Part of a small language model's weights: RMSNorm before each block.
MLP neurons of a small language model. Each row is named by its layer, matrix (gate and up: input weights) and neuron, and shows model dimensions 0-127. Each number is 128 + 24 x the weight over its row's rms, rounded and kept within 0 to 255. Numbers have three digits each. A neuron's up and down rows have the sign that makes its largest values positive.
A block is one neuron, or neurons of one layer that tend to fire together. After each block is what it responds to, as a language model described it from the Wikipedia text at the highest values.

L7.gate81:154142131151135131147160138166134157114097144122136154140124141124110098159073179117139140148161133120119075117143139118116032130132184152139121124161093135134127137137146126096160146122150120188095138106115156130120121120111122145135110156120131135132155077111151166111152148130120131114138136114157149103123130152141088122148160135103103133113114111113099152140145148127080116154088
L7.up81:133151134141121090103089084123128129131158124114102171142080121132168119099139137149154108113106096135125140104161141119117188085112103129122111144161103120091112136146160120148120145137151101138122107137077118130163108150124136153150126111127118161122157108165170128130086148117086110100098080125128123126178172120142136139155090113142135118140080139086096135111145115126101154124120
L7.gate178:157152153153117097143129158120156166176125170142151166165097120101135114144165149102119142137108091160136118157144156158124104158154142114156135127136113154150085155172101147137180123135152129136109141129118113175137094123117148110108104118153112149116116113137159135123149132130160094146100121102136152122121144141090139145118096084160098100090067085095159138141143128149141123132120
L7.up178:155122122095153110149162084120100104123112110116137123106098181122098139146119148145146109151168113082133140155092123050116120103073189118127080146139140150131143101154114115138121150082171165100136127140116141107067067137165115129106136117115168109098149117096122113116123144068056127163154145162143143130093106135178114181157130135125148112105125144128144154113111146150107114115109
L7.gate198:114142153114109133154081141091112144141177101148115149135090150083147158149085122157116125150163101114129162128107189084102148147135114129134110166105130148139085128146140152186102104134156105120133149162108121143129123132102097138177153129119091152127177138101130163142128154127168133158146124158104152088105128094145180151138122139107167114086134114137093173151119119112131151127113
L7.up198:129119147109134113113131127156146143124129098127097101112096143111115133135119101133127123115144100086106088131109130097130128138117162134156112093108113130092133130127084106119174163144152158105121158139146114133125121139124094121135145076175109115121132120103163094132138128128169170126111149104146129152089108144120116149156120123098101121069106104115141140106142159155114091133109
L7.gate199:119075124090125154113118129105139104118102119137153110120085157089096091092130151146059142147096129099126135068112142155146116127123163114142126165099116131115183139172118125108108121147112106116179109138121125149125129182129122156118108168118104170132099136124147125144163147166127048150095102138128108126153130141125143140162104112108107097156174132131141152127164141127134126128109
L7.up199:112132143108098157118125126104088146156100120089145132146092095141109128117138116128147143161159084146117119136126119097127143103066128126079146141121160096123133159132135141117127097127149109128154147069104152118139101147109171164165115122096101109104104110097128142139091114158112115117085100151141141129066118148130128110155141164098154143100128083147078136131138150137093156115151
L7.gate247:156155129127157132141099104131104116123145101125131152111151051138121140122125148158124116092116120102098091111118112134103141178159125095103138121135097114092119150146146134110086166182177152123132144081100140145163097125109124158125148132125105129136135149073131161114107140139141096125127117139132154101089115130109169142177125155120095088129123132121175105146113130142116121093142
L7.up247:132149116099147121158104113123135140091109139123158162121091156143149098144144076108124118135149151121164119103052142160092104121143129112133159150162112132184096107108111122141146103136112130193102126130151165144093140166151095115156117127131115117147116088135138116098104159120120138186151112126174126127140140101124139144139142106148147148096142103086112124134129113173136098154129
L7.gate376:174153142136099151168152099130114145111115111114086130176114141141099095117128119095114113132106114106117130082138131120107137214166151153152131099144129130107115108114128094090119067132133128127120142128142169116133111093075119137131075118111123116098086128101122109100126107074144140181181107126135192154117123107158150161095112147122072148085157145121106124127098136131102143143091
L7.up376:165120154139144129154111130101130117099143112173123108080121115115126174133082127177107129175087145116122107094157116124169074162135129087136069120152137133151118134145102139121134157132131122132137142096130121116144172123103106130121160148101189116057149111148156097065153140127131092149103136135143114123112093127111107153161113114068136112157105091129184125138118154124101154150122
L7.gate459:143115147102192119153118136102139206104137136153125137095107113122130100123155171164127125170098139152120147125130182112125151125125170111128112121131132130134146136133135160095158145120145146088092159123138137138125101117133154146141104144160127123143153152121103118118142111151100119122137149154106128120092116139125089124147124127137146124074116126129134084122142174114106122136106
L7.up459:136087132102135114138107127178101130114097143171116142146094170140105139229095118147111114123134139125108147116147144102116113085112118096106106136165094139130085104118092153151137072169077149103147100158135085165124125105146134069136136155153105144123085123136151126157076128151100164175125134138156111120156144084175104167125122134162100148140137170131165133086095122141106093126122
L7.gate549:135130124109117087162145151131121095122095101186146153094128112097120092166118163173103157142162121140109120138122150133103151174115132108101123138152109096125135101114141146133155090121140141114110178110132159170144076139155114136127093141107087105128141107167150118114155115116116150125145132130122162120101135127133128136118114113111134166101114112153102129118138141119138052118109
L7.up549:140135146137075113143125106124122130132104112141119166114094103152101131101135177154126175173121126095079065119097147113099166141149115097136111156141120106142096148098138074141092128122180143114122147132184144136112115121109118113178128080116106149137134153130171148094071146124148144141076126129132176134116161174158141160112119141127155146119084137130130151137176114136157109121119
Description: Final word-piece completing a city, region or country name split into pieces, as in Zan-jan, Laho-re, Bol-ton, Hondura-s, often before a comma or table bar.

L6.gate62:133179121099139138143126173153102126079199131164142155168135170147096103128151164104118115115126167133100117158164115129145102106101144130098129109115103105144128124125117096087164130155076126118140112092100138103095099113135102153135132104109129103169118110145157132132105114122090159123119148130113157121153093131160119110123114116102160128098153097186080108111148069124099155116089
L6.up62:117094154110111139147189155143140186175130126150081101154134158179122134071145150163157134148117139079130171137173133121153106128109129123110130108097125099170120096174147094130112107097119100126111143115136124167141126107130113100102118113148153128084152123147125122168151153128135167129142111107140142121193157139093117115107093091135145147124190125134100145108168119136141131150081
L6.gate78:109174155116091145140160148138125132154155121159092150154125116135133137078138162130134122141115143127137112154142110160140102164119127148104089150126102157108094122103126120114130137126106100127142162120114116137137157126173111130112186116124123137127144167131156148136111141122145150109131093184140147076155143153144110136120153143113151127053105148130149117132176113128124135121147
L6.up78:138163161145174120110162129123141113127120159145097164154114121107099130120156139127119155124115126112142077113122112144136135152119122163104095127153075117096093139137138139092131141166095132163118150160111143135120169129154157115086132110112160134147066164120109109122144178126140141112106078131176087135155140139145126119152106113171139120106106119126117125150170135137110161087140
L6.gate88:140168098139139147102142101124106139131123133097146135128113111169101131140161209122104140098130103108135161153082125128142158139117129094168135165138123117085111117121104102147112094087113102142184125147124183148107127100134107118171167146158135137147125131111127141101117175138149155095156113095182158100136138151130105149110107147118114136108120095119106100129117143166154168107168
L6.up88:138166117140130141133127163140163165134071119121143097161117149151112126100145120127105125145133159074102107130155125177132143163161137097110115108112121125127104161151161130157128150159114147140131086140137147148090126111139100126099126122165114136169110126126123125099067161138153107128155148100115146096129135168127151098147114130089077112130126144095138133139094119054098112112120
L6.gate390:136171129140175168103143130118131154132135114145073084101178096145114122115137136116113110150129123115097150182139085150095131146111135124106095131127064111101124139135117136089132175115169114107093149157109112130110150116143114103087143114116138118118094152096156124113123138136163162130093123157137139023151125104110122110145138115123106128112133139087129153125125093109139177114159
L6.up390:122190130149138116142146123118136136106155142117074118160153157147079141130140168127128144125133122133154138151154139154097136169089121159120100145131141157100081157172108145152122140138106108124135137126118159141094168150113117095106109158107148103123109134125135099112127167158144113046120150153172120117142124137117139140133121149133121134101092131135117146132139083092102158132102
L6.gate434:115155110131215166159200114148149105141126111125131126123148117164094110113159182119111151106134128095134131134139095141164105109156108105146103143161144181092167107142094105094115141136112122129123111144141120107085165102119120118099118120147155098130092134177110112102130173123173111111107139125122095114167100168083168117146144144105135165092124128139136136123118130123131153103187
L6.up434:147100091157145114161116100140107126099118119141144102110114089110123102164116167114068148125154157153131125120164121104078129126143103123114117160141097169129090131118146151098129097128128108162080142138136113142128131139130129114104124138139105122117116125131105124115154155110115130163114099093088116129088117125122140088109099138158116136182160126141143124127159108074172179120141
L6.gate444:110192114116141129090107129106106164141168088136099151133104101147112087143131181163112120105137080107139102183153101165133113164060118116147099157097137140138147111132143142135171159147122116113159103128132139153132114143108120153149181109161112132099086147180119174132099144073116137132097169152120097123148144133160129122118122122141134110122131123105107124077148151153096123154129
L6.up444:120143108116140183118118099127130166109139117141130129153132125145133131121138126113124118101090115039162108164138153137153164120124128119146122145139147112089158128110141150101123130101118122133142076115153133120117146100113126101109186114117128136125135151124146143112129153163169170106118125126131122123160138123170184109155118164133183096133121119046161121123135099113126139115165
L6.gate527:145126072118150135128157124121119178142144103123150118134075110139116152088129156116102138138133149103068103114135099159133136081112142093161099120171120118148148132103128086100102123102113154124122132171156155120107156128059101105118139127167096104128114129131163139122124178145100150137115164142112140107122098166148102155113178151135100105138112134136102157121116166146079109117105
L6.up527:116138125120141135150135097109132172160139133108137133168107092122141127141100099121106126165129175112115107142094123191165080098142115120155101129136126081096141104113134164111096110124141133094109135126153144127134161133154130111124144116123117097099083147105178131121164141122153140151113127146098095101139139110169129103094088121150164113132120104101146154115111183184108135139126
L6.gate537:145182141111118142137076114159144117083134110116174159196146185163130118119141150150133099122160154064162126113137150115120115187126111105140136104094129163109145117190120100130159128146119144154131109118112120134114118120105119105160156135136124118142146157132121122104149178153121165076116107120069114094135143177137111118150076164102116149109100120143168129127163109121124199133092
L6.up537:154154138092075111165138122124131143102130132095168133130158104141127105153115113141129132173126127125160098149158098151110141089100098121131129113129092143124131177126112105133154096097119126134134102110101176136086103126104100103152133115138152111136147122161138157100151161133146154148166116133105126082134138069130144097093102127102143119101087163128123140181178128149136171083170
Description: Final pieces of verbs, mostly past participles and passive forms after was/is/are, like guarded, generated, known, attended.

L6.gate151:091153167103120132175101146080133153103096152106121227105124139117147101113143133129138132179143132117112097127068100178137123113111095140118093122126072112109112099117134132155115112132149089138117129154105146159112139169136166130141125132151130112110127151115128148165132120130133148135070121107122100152129135141159150125119163153173084127147112087182129115163148103087134112151115
L6.up151:160138076131130155146136132132089111109135139137133122101137168137141123118171127155126161173091127159117125121097087129162114130169105089073102138165116129139125096153117156129119120150142091171157133153128162136104132135161125129088123111195120089141075130134158169139118133149105133144113101102149121137098128139121164109149132102132131152173142082141156115140148166110135115139141
L6.gate179:152105100151163125122131126117112151113100130117116110131103179158132147123170164175143128116119146111148124101155106103133130129141127135146153143150122154110114121150132117103133122105132096160122148139106151127165097118157105125127141124133140067099096139097111115134128077107108126165114097114103141144131170152112154100127130160082093145141115095177144120104146123133122103126145
L6.up179:126152128146143121157113136124100110138146137154113141145142157097194134112129145108104128130119144109123140135099107108147174110105117160128117127121103116111112161107170153069117147134094138136148105157156148134132104149114132107102150106106153067110135103147126111118082162095141119149150119099120152171180172115119146110068134139128147125147109133133105113093123137133110142154146
L6.gate207:120107170134108129133117185146121095138128150152105110120097173109157131109170150152135132128144181148135112160131118147151161140131119158170132182135097118155107120129154081111148126178157146160153134118179128104123112135153136125114121118119133138089114115139127132096125114107106154095123117182126208128084125171157151134101149182152144148168155117129138128165081135133083131147158
L6.up207:118132103088134137112124079116137137137061108089113147162128112130124155114145137147118129160167113100106116085074115116097160181119128120088115155133121155147168146077095091156152129134120125072111085133151129127126137142102164151141129141193148119135132102100103169142133131134168119104107138125138106089093131119183095119158128114117164135168105086133137126128181116158152133150135
L6.gate230:150109085105131144107137117138174128115117113126157104127114076131137113125121099151125131135142120138113078143139103103146097129104110088171131127129106128150169106131140142164122154107146113162142121134136122142101134144109132139130134114093141119133129125096108175163188085116107210083138151114084136120178109148124136123115121172128084147122162157141102147134154139135181157161104
L6.up230:136155099127121149108164127128112107107117105164120136188137143130157129160086132118171125146120140165130118099116106112149094109150098131103144130095116101081117149133139146136113126117106139140157163131133101103143153162107166156146110116138114106165101126100107156144127072131091179087148184133135104160175117120103136117131143130136143126138117111115095154159150109137128163093147
L6.gate245:089109154104142137088085140120154137093146100154130115140102114095126101122098159115132105122177108079122139132159116146118137129108137120085147121159114147138125131111154109099116125150135140111124152163091140108133115163145152103106108105147148129172113133114045123134109143154131102151134120145139145132146186126169123157150103104136121102125107160146178134120124123104116132161109
L6.up245:202172129132115113146100131082132103145127096131164148073117168116150157145104143122179151136152146108120140111147134099139162122083116120120119112161101144137122079133130101114130107144140152112134116127149112085113146173079131121125153162110168091153137115107111137134161130133109139118142133083145104138150145120121103136103125143137135103137152130145164135099159095099142083147109
L6.gate254:118176147103163110113125146133155130111102137133190126167122121118129137128099160131149139119095126134083123152175167145139123143132161113121109162119103117092132123123160103126157152165095118122157140166159105113084129105137130128136138103134125121091105142093145169130157149134119135092126104123098143129151074165158109132145132153113207127185126120148143136119128143132111137113142
L6.up254:139156105128156131108079135102159094127166151130151137151140104132158129139133136110121159106117099128103181134102170108167125106107128181127152133104156084144120103092152145148119103148125149116133150113113109130144151124112117130164097124094092109105147162115121122108099151161078139122149141130132163098119073140097113124155166087139113114163066143125113118147143146135099194119114
L6.gate292:128114144097183113142143149150125137086104118084102147157086119132073151114148127115135144133132158108171128099131071141136160103148103082176132134112116089103140138142154131106144105116124143101146128159160127122113121140093148138135123179116113140154142120117124172133143125091113188158109194106128130114149099132115108136109166134138091084141127110124149129129118081141158123155142
L6.up292:148138129073141109179105110076161112114160095116140094113134134102138166127129148105150115170147119109121148100134073137162114132133097142133106091154106148101146089112119163132155100109130098137135101153110134144115127163064167154155094169151132113180124143130084161115117117110123168140134136130124106140161080160144110109115150114101097101106135199135153131083135112091129175144092
L6.gate415:109119096133166146128100126096144165105142092134135131126133115122102124180125174124107131125091110096143162102139135105089138131078095106116131114107139117157106128159094170119163115120155151146130137130124152110123080145128117122080137133149110100140126108083155140104116145126094134079187135119144143119140108164154174163112089129107150152155125146118096113121123135086125148146099
L6.up415:118099149118132157130154143131116136070094129119108151137113116117137135073187130107107147090115124194120131140129148133126106143153111093064148174098099169125158131152099161141140110124149098092100135139111110121134129122091130106175147104138101086136152121125099132118147133119156167142107102119128139161125114179126117142098125117107163075135122134150161146141129108167101141170109
Description: Early digits inside historical years, decades and centuries, such as the 8 in 1890s, the 2 in 12th century, or 9 in 1985.

L7.gate67:109099136130103146110135106082192157146103108139086117128103105113069105104107127074114125156104101136112118106133118142137116136135123147115122131126086147100126114110163098125153123106196141158096112157098105142099123122156139120118128143120138102116096120166144145126175155100116146149079102142138122115145140154154116161143114122139083086150114114131146129123161159126104154136151
L7.up67:145130073159122114128126117146172109150146167130091134108157091107063113095137134056121137163122116121106106105145118143104146112115126129101074130152091131136114093098134138116110138119150120155142090140080074116107103093151118122122132113143148114121121103171146192109141146124115123140097108142137117091114119114117097153101123141144093117128126117105132124172134110163110096160130
L7.gate239:152169102117114167144111118145140139153132150179114133140154091129127140068114150086124118116127120111105100151112097135135132148120123143080123119127092088131100139129180148164152108116115128118148124144138164130154142130139137141123105155106112096170108114122133147145164137144152116166137154112125150105140103111118092134144110127143151115127130119131141086107134091154119182121121
L7.up239:105177082119115165116144135118155148147135111167125136144124112118157125187147170127112137145110120133101135106132140131137052105149142119070134125161075098123114153119142101072129168126152123151179079120151159129120148125132132075099155111108098112144127128148099131146183114131120103141104124169150120118136119119102131118163153137158132104164167076141138129130117101151125147147156
L7.gate407:076118123135122160116143122173126153086149123144102087116131133166080139135160130095132105096121123147121133112128119136136090172147151122170151121089151100080157160121148105142191128169135125145089152149149148091126143076119127095175153124113130151139123108080083131123098181117104155107124127156084126141139127168141119096157139116121116156132134128100101141154151119107092172158132
L7.up407:130114162151111127068129115126136141050150124120118124160146107150093134120116132088155129138093119165142131085109061127138135113133106143143131127115144101163133098142117121138133158126126159143122151103169153130116169116155123164136134147150133122101141088155143143155099116107156137128122147146086145064133124189151117140142114155101171102125153091109130134127154137092172119119140
L7.gate412:120120107138156141101166112137078178130150098080153128151144133126124158075142110090145155103128151069091157129088096134105153144112106125106118170138159103159083097114135118104125121117109106164107135177129119153146194104105106105125106145155151081129156130109165131098112113143149144122147143101120153135171138168153120150141072118120106171152128153108111155099113114107118158121140
L7.up412:155142136139115180138146126141096141137163096134110147118138133143074112113142138127150128142177116191131121114145119098089123147115122115094109143135070159138106154128168106117135113165121071111120091113086148145097153147150115151087115076132111114112133127141092130129149121147144113172108095135168112094115137130100135090106110157132088154154140134115129099098152103092154143130181
L7.gate438:101136126138105161085159153147158142122107120085108117091144136093130135089100106113116118124128135166130156140138114151124084106106130063115117083086121133159136145105159142161112126138128173125090192151137168120115116107084127098145122095078117138149092145085132130157154137148126105129148110124124150107120104140134100156113198129157130071148106150147128163122163101138148126154133
L7.up438:118131134142174116135136109125128100119161179116109115149101098161163137119076106113141145130092129103165177132169118132099106127073133123175129125102147142097119139131106134142127117128156123142133091107136136179107157125154084149134131104123135135119103117152158155096128101139110081164099182102085103058137126099168112123127111076128121122128142142121107113103148165156128144098097
L7.gate481:118144115121116144110147117119090154129126123137086152106159142156122150175142143093107134123114130101137115127149092113076118132113139137169120133142122133158128152091141118139127100135101112120103147130086141132061157140089059092127131134143104084126120107168096149105098167130128106130120153176105146108140138138138113164096114123137094117114134151114106110112157119143112184122113
L7.up481:154098132156100113141144108112146184157133148140129174131089092113124134114112148089101116111100147111135167156119128130100166145153111111138127137120074121131125157174109135135129152129116143155103102166142145144101075122139119106182118157137128090099048139180141130101153091129133121169128166126096121119101134141149103140144136133130126095173077127134183112109195141155126182105142
L7.gate521:140154149118105114103132114126122128145142161177123131142120089167180110126141176159146121051125105113107116159134121116166118136108132182118109115118146126114080116111086129137137139113094123114111094112092120157111117151156115138154136139162081170140132125094151134109170149124140144163109148072125127085189111143125141081108124087134125141156128158139112132117126203051109132109156
L7.up521:150099106096140129095172106108124150150133129137156123125114127106133144073095148151118117134173095139097107099156112109143143123134106147117114153101124109124094112110176097132150131150124146131156127151105136122140204133160122116132135128099145142145132129131171128144116149140141128108125112186138093082118183138176118095131137190126146126185129137098108131101129111127066101098143
L7.gate525:133130129159113142151153103135105103149104128116145128124138112139121111135147143121116130146136139076112119145063096120157099149133132145119191126057105137110132124098121135142117108134132172141122092139105167142154142111084156134139092139127131103133114108108143129149140171125142113135125148124118126153148096125128125130111121118129129081136080129095179142162136152097116100161105
L7.up525:135146117118121122151092101125143074128091114128097162092157100117159111171119137126117118122098157149107115133139146145115161161147143147139133168128100128098081114115138161152146131169123150144151156086172161127141099134074131082160118094113115140135147117145119130162141112141143130152108123140087165156182128099173086132125111137112146137164102112159108123150126142132111131151168
Description: Verbs or endings expressing change, extent or ending (vary, decreased, reduced, ended, change), plus superlative/comparative pieces (most, -est, -er) and table numbers.

L7.gate130:170099169132143144119112103110075107137175107108122134133130152133129149153139163175163119100118162156147147139148135104143134109139086114106139171115155103103137133154108133100121153111103112154122120154163152150139119118126156113185157089115146128109137093101169178156102111136128140118134104148128162119077136118159113125166098142111114114135116133123075114135141078113171135178151
L7.up130:153106122135154151131142086110118115118145111140121115140141143097123089134102124041102139101156138127128161150143101137163147084113131081130130159139121128168107121129108120132118114110127087115137171112156127143135078136081160148125132107120077129106089153121130148123136124122140149087101137123117107131093138120108079093070143137161098121113109137163102111118088108130145138097140
L7.gate171:143124165157126144172099165098108113096133135163102151104151165132144131143124156118098085129129176153130112117103112139134094100140135114086117081134134110131158145183156112105131136153106129128126147119101128086135115155173153156121134147087146093121123151101187150121088114111120133137129097121104139137146164120125134142145114123116121101085128139110120139112112131112143121123115
L7.up171:146087154138127190123126074123119123141141169132143167099135143114079124142133150144101145129130100126184147112133132123124136137111154186102162165142074089127155155092101111131120101127113124130146077163134139148157120115131125124118106151099120165111144123177152099110100104120120107104136105101125129114108144136121156134125140086123113169134116118107144142106128074100127130112121
L7.gate356:133107103138134169105126095089097135115126161144130105123110187152112111137156143160109135165102146137139185138151113107113150131082124106104098093164141128119088110100083108090118128125191121168118121117122156137097064146079155089147111151167129087133141138116145140158104104124099136137149125107152117118177150144133132175111133141127124117142124154101122172131107120114122149128112
L7.up356:129113135113111182107069094083112139156111146126108151121124136169121140090123122127118132116118153135140145141117109101131138106101085118123118157122102120089100117148121162125144121151151120124134107157168114129171171112124122169138153120106147141144110114114159145119136129095113172129121103145110119139126132130143124093160146116110105110158100107094104176102087114084161167136149
L7.gate498:134087112072176141146140136120148157068118144134137117136139132126150148141106116141175121103131126142164094110116097139123118170167131156135137136148131112100128147138168159164184129103129091181148155114147147131116110181155139182150100128133137078119079148163134148119103148129110120137122116123126133098143125137128107167112139124103120123102144130159064135076164124111146160115105
L7.up498:113128150116120119133121159074118143116178149108115190096079155095126143138133131108121148071112093108134111113126072122146101118110090113148144105093114128115127119144145135118127164086142110089086066101149095107102131129118074124150152163165176110175141109137133170106146136122090117125106112111102134163145153134114135116106102117099119120105119104119083149104133128128111142142128
L7.gate539:119140102132095134125115128092142181128082191099093160122116147140119150127120168159167155113131122145114113089104104156096142156139136113121136131117126091162094138166100120145142173108137095168152093108125132105127122153167112120116116123100151140099127126133182150067112098132125133168101141097123148122126115175094152124149119134133127113092133110146127116103137139101174159112113
L7.up539:149154084098153103117156128127151063131076097121151126101149127147142153137130123136122140149151134113141157079112133091159111121136115148108123169135174174167116112154128139109137146138089157142140109107097102137138107145123139115095133138114134130104136116144155105110122108152177154126147108114129118091156102100127150118147098169142102120176160089121145093108144172137183093160080
L7.gate572:119105145139159181157121127126126107125131161166135112145078159157135131078116121147151150150143163095130126131137100157102150107170147153100166166111116134142080122135174110113153176110130155143078123117125151097126097136103123124134136098126094137099110144161171131116117130140119134120166101110157144112120166128104134159099153118154104108156128141137165134106101156125104103106115
L7.up572:134104118096092145130128127109153124139090158102156105153153155173134166109158080120153165108121145150145175110143117124112121181095125150144165152157143146119141138138148073124121091121095061153116115114170165101069115150145120099084144116116125159099149116105171150118124119137107151115204161145109170119096106136138161094146086124147105124107148099121154144097157100104120142151105
L7.gate587:148146143142145105174103153118101126144129144129106130122127172130144148128134076142136156135141141104115170150169100074151134166134156088104143144121145133112153112154146130098137124094129086174132089144143122126143117134167130133108164103116149144144130162150118123129086089148092197115107113114117116081101152136144102130115088073135091129161128112105076135135128113157133170136089
L7.up587:139124114107104093120164165109117179115127181144111104121169143107123105150170082098147131138134106166164130121112135119156134142178136139114153118128115151175101116178145125104132196115123127163137124161146113101116121138144163126110137099146144173150153181090156132135122139089120128133123110080146110099090145167105122104135127154149149158154139125133157139138125121129151125140128
L7.gate624:095103142145121111119115117150123124128080128118147149112131115134107093115124146112139139134163192143106088140132107132159087111079099086100116144160100103142127124111122170148143128122142098135138114131136087132124128134116151117172088142124118168128087119122138158154071120125109172094147130166140169120137127144110113147153106147096097117064084119101153193130100132083115134092118
L7.up624:160090138102106137112120120114109117120118121110128123097150119092116152152156153138155107139136118124097143143132102151146098144119162116115116096087113152119115098089150136153117110103139118123127092092150139170131100139125169127132103132102133130148143066120131145142158149118150132175147135094154099083102134152119136117145118149101095135131124130140129147074108129127132118097085
Description: First part of multiword place names like New (York, Zealand), Old Babylonian, Eastern Han, plus hyphens in compounds (full-size) and digits inside numbers.

L4.gate127:170127143086154074140161136111109138128139146114153082171098082161162127171169152124143115128147139121110126112150119112104138144168128108140178122167141072140136126131100117123142171122074118095137141146131163111166159097107116124132088102124124127096126109080147147149166136149137119114093135128126168113127086136117090065096101115148110144103124159139147129129138119117187128140124
L4.up127:094144152146142167083121137128135142133156120134088139126122089143161120160138149094120097134084153094124123128151111126131153122161100133087151151107083163129132094120173129146132141120093118110119148114128145179116146166130105108132138114142099113107126108133110111094134088149113114125127091193126150111130142132115124173138182135135157114114109113080094148167088108141124117145100
Description: Word-final suffix pieces completing a verb or adverb, like -ated, -ly, -ed, -ing (culminated, shortly, rapidly), plus sequence adverbs such as soon, only, also.

L6.gate20:141142118112143124147126153138133105134120114130115159127129128119115105116091132131133139134115095111102118100109133062134127155155126112120118144165094137117146155111180121124159152146163138116121155097118133176154118165154111112140134111117098136114103121152119141123171148115076094076164122140123156156106133102106136075134156178120149141144106132132111144142081133122131111122110
L6.up20:133150079099166115137122112103106091095120142125131110157105086126145113080114115101128158143140132114138134097075102110134168133093165093106115156175123167128116138130140108097134124105087134123131156117105142116116163134103149110132112124135127157092111077168133154156129087129177160106120151139114131103110103130123117140147117145105122141098149113140081137149099084105141081119166
L6.gate92:118143137133180161135100136108144102143124102160156155136092099167174147141148147135116122114119088146100146163127126134093112130138144135123129058129144151146111096151140145117126127089155149121106104137128133081122117127110123133133102102135158124138112124157180149144134081131125130163157152105136112138139159144150110106141134128158134106080133128143129107172084124149120134160109
L6.up92:116104135163135156154137133110120120133121116081125142164123140115108121108112105134081113119130128182104118109145122136105136101114132108093146139138084094102105139168131108172153084129136109135140151139099096148159090159147127085074111116105119146099061118143125105159175104119159136155142113142125171151108150125077127099150121107114167152084133155136160137124129157125094112138135
L6.gate124:126101186112157112113113124156104105118112152137170156128122114129136130165076147113151097123128132112099099090113144131102109140132138111119118138136124147169111148133143141143109164225107121159163162177117163148141107108141136148132119080084167140153101140139181144118109130135181117132142144124131110117123169113141127160107103150094160083096147093124143138182158120159131120126114
L6.up124:112146138123145141120137103130143131131131125143139132127125109104140127100116164112082105110144094130155149094134108167112156124117147161157140141123087110130112125166133142134154151111130116165089145132142147105136102102150135154102090125137182122066135117170153135083115108115104083123163093118130091102084125112105127118121167155077133141100121143116123127120127167129150156097118
L6.gate226:155126136145150115148135114153130137111171083126149089158097139120110129129116138131130135149115106164127100133151103129045106166126110131117106119132107146122114137138148130127141147102098115141094136104101113107065133139154125129121125120111121181114114115162148095135133097107122094175147103179153174138147132128125134144152171084153127132132118144108118143100175117109165114138121
L6.up226:164141141158156136164109125127121126169139090153110125123075147127114099120103108101148110166146103163119086108137174162054167148137119163125122151130123101123158154099115136126089097101117102129105114114148153075110139125131141118113119152172121149125115128133105152108154106111135101128155113131170164147143106107109141159134111134111118151075150104120156102149161192113127092098149
L6.gate258:109112158082149108153103123142116106091087088156138128138120123133101174152136126130137122092120126129122173102110119108121133131082149138127093104111138147149171128169157106113153167113136115153100104124074104171161118098119158129128131082139137132141084126096185136082133129144167178148151109114116159089175099112141129106124122188115130126143116089101115118091119119128119143155127
L6.up258:163166136124101113171145132174096121094126080144115090165111105136100157138143119151119134098102122145144134114130137135132140151106158149193113132122159158164162132142100132160111141119136100129086113165161131166113136101135142128165092139152154163104099079130165123105146129126108134132150160081111130128095117120144145157159102159099097104121131136114093155129132096131100125143123
L6.gate335:116107129110123149160116125100119144148157086080137148149091130114145120100144167136170165128123150139086088180162116134103118133104118088113129164152142154086129117134132144131088158149132119125132110104123171139150097153131127110128137118180117126138125171129125152125129132091074122154090117149130140146133143089138139091131119096155142128165157126152125142134138121178093143077153
L6.up335:126151118127155148147116061154101080114094065141163139107095125184120097168115108156198141126100137116121153183130123132137087150123115131126133105171118129140120176117129119129153143144131141110141074084117112139147158088149129145148137141120112111133147120161122105134103160125104146124114122168106115087168173094172111129139135136110139109137107148122112149138109110145121122106095
L6.gate592:100159149132114141153118112175142108121130094119133151154111112120127094137160111123099119144081132126117130105119139172039134138118155179127102143101131114129142105114123123130108147120164138170114104182103118146198113115120121100143104101159161098174147114093125110152116162154173130124167125144107137105103146119133114140138126118120133125073149108115157153147158097138103092129120
L6.up592:103127150141126123192138095108087113126126103143117162113098152081123133149124117149163111113143119124154128131100120100113166114139146137134137146130133157157073136099146117148138124135121102098103150112101117109109140133105146162144100136123142149133099131166130138114117134117149146135172146162127140170134094089122171145135123167113129142133133139142135147110113147147097087111159
L6.gate636:132132137152130095139161127125156104145173094135162145114122082108111093133085108108148130117179111137154115132125137118122128107154152135138093123108095121136124122094177094200113098172144131107137124090083176128131143172128124155136090095114100138119124148136136114100154104149192115097153088120161108170117099099166115123135141120135127153085150149144134149143144066118162135134154
L6.up636:050121117118119175117121123103098101157070097127124164146145144138143112167121109134125137168112121109121180126083140144106154109091179155116165144091126135093159141093099064128147113145147186116139117120149133141144140123116107142117130108144160158134083107130116129146137167135152143075149156142137111086119099149122152136134147158133068131155130142122111122121098138141127102085109
Description: Final word-piece that completes a multi-token place name, often a city in universities, sports teams or birthplaces, e.g. George-town, Leed-s, Fres-no.

L4.gate199:125151125089110087182144088142123143103153074105140123145120120188149119132144109122124146139153139113119122075140138143090108061115158131120149141128090111146154096139165092106122207110134129126121150114131155148176104113116109113171107116149109097146158138105134147146127142131143185104127127137134154151152116159139132160108123088139129131132142124146108152121121125127115133132190
L4.up199:120125093103138124199150085139139140101137121092130134113120130148163113109133094138123122141151132105095144080175176159095105067123113103137171174134101091120144078140144120093095169122133120131125141118091141156162140123131112103150137134145133097155162103085144136142103118139147162149150147137130140142134105156130105192106152118144107149123152137130112171111126108098145126135156
Description: Final tokens completing country names or nationality adjectives, often split word pieces, e.g. Uzbekis-tan, Bulgar-ia, U.S., Nigerian, Congolese.